From a checkpoint of a small transformer trained on Wikipedia.
Size: 10 heads of 32, MLP 1280 GELU, 19.9M parameters.
Architecture: RMSNorm before each block, tied embeddings, ALiBi.
Training: 529M tokens, 8071 steps.
MLP neurons of a small language model. Each row is named by its layer, matrix (down: output weights) and neuron, and shows model dimensions 48-143. Each number is 128 + 32 x the weight over its row's rms, rounded and kept within 0 to 255. Numbers have three digits each.
After each neuron's rows, "fires before" lists the tokens most often just after its 100 highest values on Wikipedia text that the model never trained on. A number after a token or word is its count.

L10.down447:178137147155115139108104144121129092094144138208143120108152084137130170153136133154113163135187115077134148109118165092111131102130196187098084135198090109094168125145087145034084096161132163164130167116183157120160136079147127109171084179151071152070129130153120150137097116136101104148
fires before: "|" 50, " |" 9, ":" 5, "," 4

L2.down74:160141081097099128111132147135144086155127141172150117137095149136084119118155127138160147153179149116156127050095123125162135177135118000139104105039159098147138146095105147146140093124135136096165156138119154153129000134172108190117095096132064141116156095172178111108206151106091090115
fires before: "=" 54, " the" 8, "On" 8, "|" 5

L3.down432:108137133138089149110125129080075101112134168120094121149069168128061084180170138060059135124118138157066122066125132169111115155135123052095196151080127176075159108206127091141165187111122128157124111125143144130122063078172090196129136072128104095147173130133185102120207130129153109116
fires before: "dale" 25, "s" 19, "ton" 5, "an" 5, "h" 4

L11.down393:132103137190103137108116052179169070115123119121128138135154136143145095174151137120115130097100139179090119089181113093144108099137162047149112182185147160172120101090139168064090146108125088085151089094081124136150136129147197124111135128106123170128112149138170148141119133142135137079
fires before: " by" 17, " of" 13, " as" 6, "ition" 6, " from" 4, " to" 4

L11.down1015:156157156142155160138155173137154120123203191105143136115088132191124111079125154140168127137138093078108099130182104082158091079067134046099154157066159166084150040112177171110142104095125112138146074152106109175188135130091183151121127176109152125119167176128100169130080155177107123152
fires before: " of" 69

L11.down583:100064056121160117091097126123154112171199162174088142097137144107055186185136122119107129098174120120115105095163086119137062154180092194065118116152079083035134122089102132082140127087109110167126091096148130181187128138129148119188135171115167137137101058088107155119178156131157157111
fires before: "-" 40, "=" 17

L10.down592:114178122117131186120153120124111154104107114139081155158144109156116122128171076069117122111140128100126091107159089136138117102092166030117166141121126110110153121095103134087088182112109157163120148124099119106107114121146066149142151166181154132119122101148158175165255183136127196118
fires before: "  " 52, " 0" 7, "\n" 4

L3.down978:157091117144123124107144152120151108075179123124117087158091074133136144154166127119139105124161121104118111084119070144139140171125127000145149103024163107108162123172103152131111130155123139156147157142159095138150050092156112243107172102142094155148143098138118131061201174151122119134
fires before: "=" 90

L10.down970:122153149133170106165180136137119131127145137130086137092063093148085140165124157106116162131080095100110146115098139113135126046111167168119113138102122105137155133184112124100137113133157184190108168168140080096141051139142117129168111125034129122116126224132138101135147140073097157102
fires before: " |" 52, ":" 11, "." 4

L10.down346:091143134197144104137143113125143088126144137109080095112127132132144114119108131161145122111134158126099087055135158136141115143067132141104127134134153111215148103107173156091100102144130087137136154154153144036145107100113085125118150119192139097106133088128143105133187159158166123084
fires before: "|" 68, " |" 10, "." 6

L10.down418:100203076135120094127120190114164116111060145125160097161177113120164195188098133163108164147166108168127092134109135147132170093118112172082070116160184135140140066110170096136093136182227104148130153134135106129127115140121164126128115145152138116057150161152173168207183153118123066165
fires before: "|" 50, "aga" 4

L10.down1110:127133140085174148122154106117127142146148153150125087084128115152099092092108115149130109096111114139175155098147137137121101102051091158106146118100107104109091078166132146103111133110143153098202118144103094115146111119163115162196150117131163110136164163180111086097036084104163135135
fires before: " |" 39, "\n" 12, ";" 7

L2.down808:154105145168134093119044184125144094097158117140146129127162151145112109126111197153160190150105154134135108112098041151165118147049057005123092160113090127155138126140155152188119115107106138123136159110168137122140103156113135145117104132144131121053105099103114092093162136141133130121
fires before: "=" 70, " to" 19

L6.down521:118091101153100152116130143108165165116122113077161151134096107129105133130103146124141131117116075133123093067140104113169094156157171006121111123024123138158151138097110158127113150130128133086143110135117154123175026118132123195130119116121100178178163125158128141140200120118116092093
fires before: "=" 62, "See" 4

L2.down581:179161156145092112136077154150133141149143141115070070134108173109100164125125092059057088105179091123170150140144192055111171158187197031116146149136074162098151133141067133110116112168165171171096102100148099187169073053156148099224156086124125164081111098123107141156220125182141081126
fires before: "-" 82

L9.down232:074130093188138169161126157076161159113110108072101186112158135116146127078044113159073155168157102149159049091123159159101147133110113092058133117113117138208134150153173123154133086130178176169140125098152147148155149124104051088140162128148085095123158106135139134147106172164074096154
fires before: " |" 35, "\n" 16, "|" 9, " 0" 4

L10.down51:122077109111117101078151087164105079160154163152106090132140097170051096204120136116085172160133131063134107068162142054159101071087096180088125138188073092131119118130090127110152138129160110141078099116168152157124068124150100158155118085142120090140157166099136169144143116156142196154
fires before: " |" 25, "|" 16, "," 15, "  " 10

L9.down399:122134128100114110155111130096138104097111139138093104152136074185150103218114120094094129078118137072125139106156079116128099147155132148109100162106077146131174143137157105128147192090129110130111059138182156178147123092128109094138102138089093179087176118097164102102120126121156145124
fires before: "=" 40, "s" 12, "\n" 7

L2.down147:089107122142161150130145139106155103155153153098101106132127138118129146143138147085129145130109109166109147117203221130145104163104152028184102206107117121144130102107187152130137147089158073109116170105207089061127080092142137194090110108111121175138121094231109055126215140133171071133
fires before: "|" 42, "-" 22, "D" 4

L10.down421:079093107156111134106152092128150183152134129120123147070128140171133172144125134130092149101151119112169107162104086120110106136123108144110101126125155088181139132080158113092119124144107156105107165169132197111132143177090138127147093136094152079130139102173162103107136163176073130099
fires before: "|" 93

L6.down125:113125151135097127094119123089159128143165134089139155169098135141094167087120145130138144143135107144115118141133118127139154125163146000112141094045120113092080165120156147154187140074148164149125151076112163134128026115105122140128187166067125138160085135130112137150255120164094112149
fires before: "-" 69, "\n" 20

L9.down74:143169162112088110127101105174143130127105091149108131148160121132151167087160064099085069069157114141165126129114123107058169122133112122109155081176192075144096061143108133126143146149184147136173163073152163120154119125156086083118106104114136174124132125100099117166155102109091057123
fires before: "|" 54, "-" 12

L3.down405:114091138139178119118083135136113148109144157103132141155091092124089080114122112149076189113117183149098102106125098125173096133134171152151128098105082096137121163078141118124107189095140078071122096235147159136099135175146171150159090135081174086102127169120111104141112083190148110149
fires before: "|" 27, " |" 16, "=" 9, " Goals" 7, ":" 6, " over" 4

L2.down385:118146185117135108111173147164120138127090095128087123137092136093131145183108087145114123153106140186130104138166172094139083122110177185131163179158164134129192109162149118125109093142152141125191188114157150127098137113196154199125095100146097204135093139213131086137171146052186062137
fires before: "|" 93

L2.down321:132077096145104110128117147133144150134150121134161166140104151111131175098147198108126114156111125107165125066087059131150122162134126088103141126103142094169151135129139123118102172195110101152147097200117161192138088166149101188090086136140067124153155106132152126071099146144154150130
fires before: "=" 95

L2.down804:096134155124129106154103145105114160161148078148098147171137136099075112176141145114117088137085167162109137117168074108130092138120175147121103120074162162138067125081150072108111112121139158126108128155158170113082146093187075078112079170182141162189103073156145133134165100106094088095
fires before: "s" 53, "i" 5, "ic" 5

L6.down1152:117108143094093093153160178106142147142142149088126158175076180115140135084133143151134137121083088153099081136162152142188109141142108000130122118051115170067097118112115155136135115123116095143160156095098149078142045126115150187062109140080112072134127029141109141107202147087134107136
fires before: "-" 37, "|" 16

L9.down1066:072142084187129162140088125080084114130145089086106162131150121107155161131070127177155174144161093119143043107126165100151155148120127143079176133098094126175160152144180142111122107156196167132135092079138122147164105110094110069136150150196120100108141093122130105161093156156097101145
fires before: "|" 71, " |" 15

L9.down212:164169116207126122093165148139143161181085139128075142133141111159113164143090151091131153153124105133101072115171169126126127177067125138085126118112107149174176113127042107052109127153107117163144123082176129064130123145140099159109144111163109158126127075131165123152108165127152080125
fires before: " |" 20, "|" 20, "." 13, "," 9, "–" 6

L10.down938:139143129084122136128117123088187130175105128089159140120123159126082135155191129185113059150138190222163139132155157128141118071122148097114172105129136160133100123103085139123150132143193117179145136135163133152170154118194162089135110124100144113170105109101077188123119115074118112092
fires before: " |" 65, "s" 7, "  " 4

L3.down884:119128138175148132123123099113146132145168183067166120149107125152117082076115158138132168145090090149142129085216140133130162138064095057129142085164090155114157094133163157105173095142173148087153199146144150138132109090132089201150140070081141155113190167127153141177181194159122105128
fires before: " |" 29, " the" 13, " a" 7, " well" 4

L10.down1256:134080161164120125116164101165143125156153158139063092161189158122150114143123125109158164100095161105138108099138066153113131063111153190133147116147136116116152144134145171094167095076145108124092142131132103067098045141165091115152132093101094119098090128188186111142092160138126094088
fires before: "-" 66, " |" 15, " 2022" 5

L6.down483:140083117147099128076112128098149146114137126113134116115071157140100132122108143146130114156120133160124156129145094098181099144123116000148101135000153104157134166111108120120135101088145108117129126134101113143156048125128139182113122112103095130137104159095170115121255112135095116130
fires before: "|" 38, "-" 31, "=" 6

L2.down992:135112109129096142141121114150149128117149138150163148138146134158130185120151168077156094129154174140166117123109088180130132178142136000113121124000144128169131153163114146129083155141124133129148118167155139150125056155124122202106088126144081150131161112134145117066220158159143089128
fires before: "=" 99

L2.down611:197137109183131134147091133130162078151177091133157149155175140129124160114168141127136091113130146160082044109054144133138084172140154074114068142071164109144146113134185117108094159156151083158170108154128157172132086141139117147143106158164079171137198101151136081098155078169159122150
fires before: "=" 67, " million" 4, "." 4, " m" 4

L6.down932:154103151117107093110115121097128112125140109105098144107109122150093114162085134160124124102163126129158127127134075146188102140142129000145092082005155151138152117089141109133147096105131114110124177155104157135136019127146135139111111048091126114161163120099174109143255157113116111130
fires before: "\n" 24, "\n\n" 19, "-" 17, "=" 9, " |" 8, "  " 5

L3.down902:153167188127134111119130142153172161136068151101159082091151131175110119113133128167087129138115136126158200148110089137119154159120085107146156152154169086098156131172087085146171150090103105134124176092147093097121134109162087133144072121106113151127141111148086141145143117089106119185
fires before: "-" 34, " to" 9, " in" 8, " by" 6

L11.down177:101155200108133124147153124158161047100139146178076179108150181113121123103158128113148100111143158114133149138132147075154141166115125088105123164184146123116131069169128152147107137133158144158180111127179086118129214164079075073100119145102125126096107141186082143106130143102099119165
fires before: "-" 22, "|" 17, "=" 16, "In" 6, "The" 4

L11.down543:094158056164162153113128157079123127115075144138116119167147186168159186114088106172110164102218078111142072122156145105123149131092122249118166115179140161144155080109108129134147126197173075147154105106142125153127197097131114080096139129141183140070163158121123134125091142147157156151
fires before: "-" 31, "|" 23

L3.down154:136140133123169148203176075151184098076138183150132163149161131092163095102149134121147137128126107191141177138135156111083128071040128130094110117158062103169104120115144125112162142120137179193156103127135114131157107102130130158181116106117134181054148141153136103115093112136119116122
fires before: " |" 43, "ing" 10, "ion" 6

L11.down267:145136122140185112097117124127101132110112124111147137122154134118112130141096118127120137166105108112187107107148136187120145128107122023061178140086135136153108166166131099133127069110142152163167124049126117109074126099193123199087094071124120162154133129133167076127169130111129119187
fires before: " the" 20, "," 17, "." 9, " his" 9, " a" 4

L3.down238:118081099121124144129117111129145142136143091114167141138082141120142110147128138117115129165119144146137093101155073150111147148179098000143127093000123107129138150130137139143121158148109165122131122148145119146164033114130128192114109137126083140151138123172123141120255116103126108101
fires before: "=" 56, "|" 41

L9.down648:148140169219173137127158118116124135123120117179076163091122132151110199100121073131135140118134034104143111103120160151152190126080124044117123150105199062139133116190124093144118158167146083102185118135124080110143197120170118095121167112102156130132140105167092158160166113154073096100
fires before: "|" 26, "-" 26, "  " 4, ")" 4

L2.down391:136144180124155139090148136133109128084093100163115099080145126104115102096107142081171135105150130208196158078095102088116122108055129146133128140113128143129120136118170140103122134165123169135114143073138146128077158129211139105130168129125106155142152125133126129150237191165122174139
fires before: "  " 25, "\n" 21, " −" 7, "\n\n" 7

L9.down127:126165113140120152103111135111171127083088177094052166147086116130146143094124138129102140163077100099111132089126144136127085191089100167029152121176127121151133115113093131132105159176142137155154176127164101096150100117125105107142185158117130148072149140078168089155202175181121096128
fires before: " |" 35, "|" 21, "." 4

L3.down443:101115153141102074133144180101146162161098107122105123142115087138134094104160093192104058120151157136160165158198089160102144099117154113152125097140136158159120168091150059139118069142132117106155119133152147149126081118158182170111120127118167044119151087153147117163091134143080125095
fires before: "  " 32, "\n" 10, " ±" 9, " Star" 4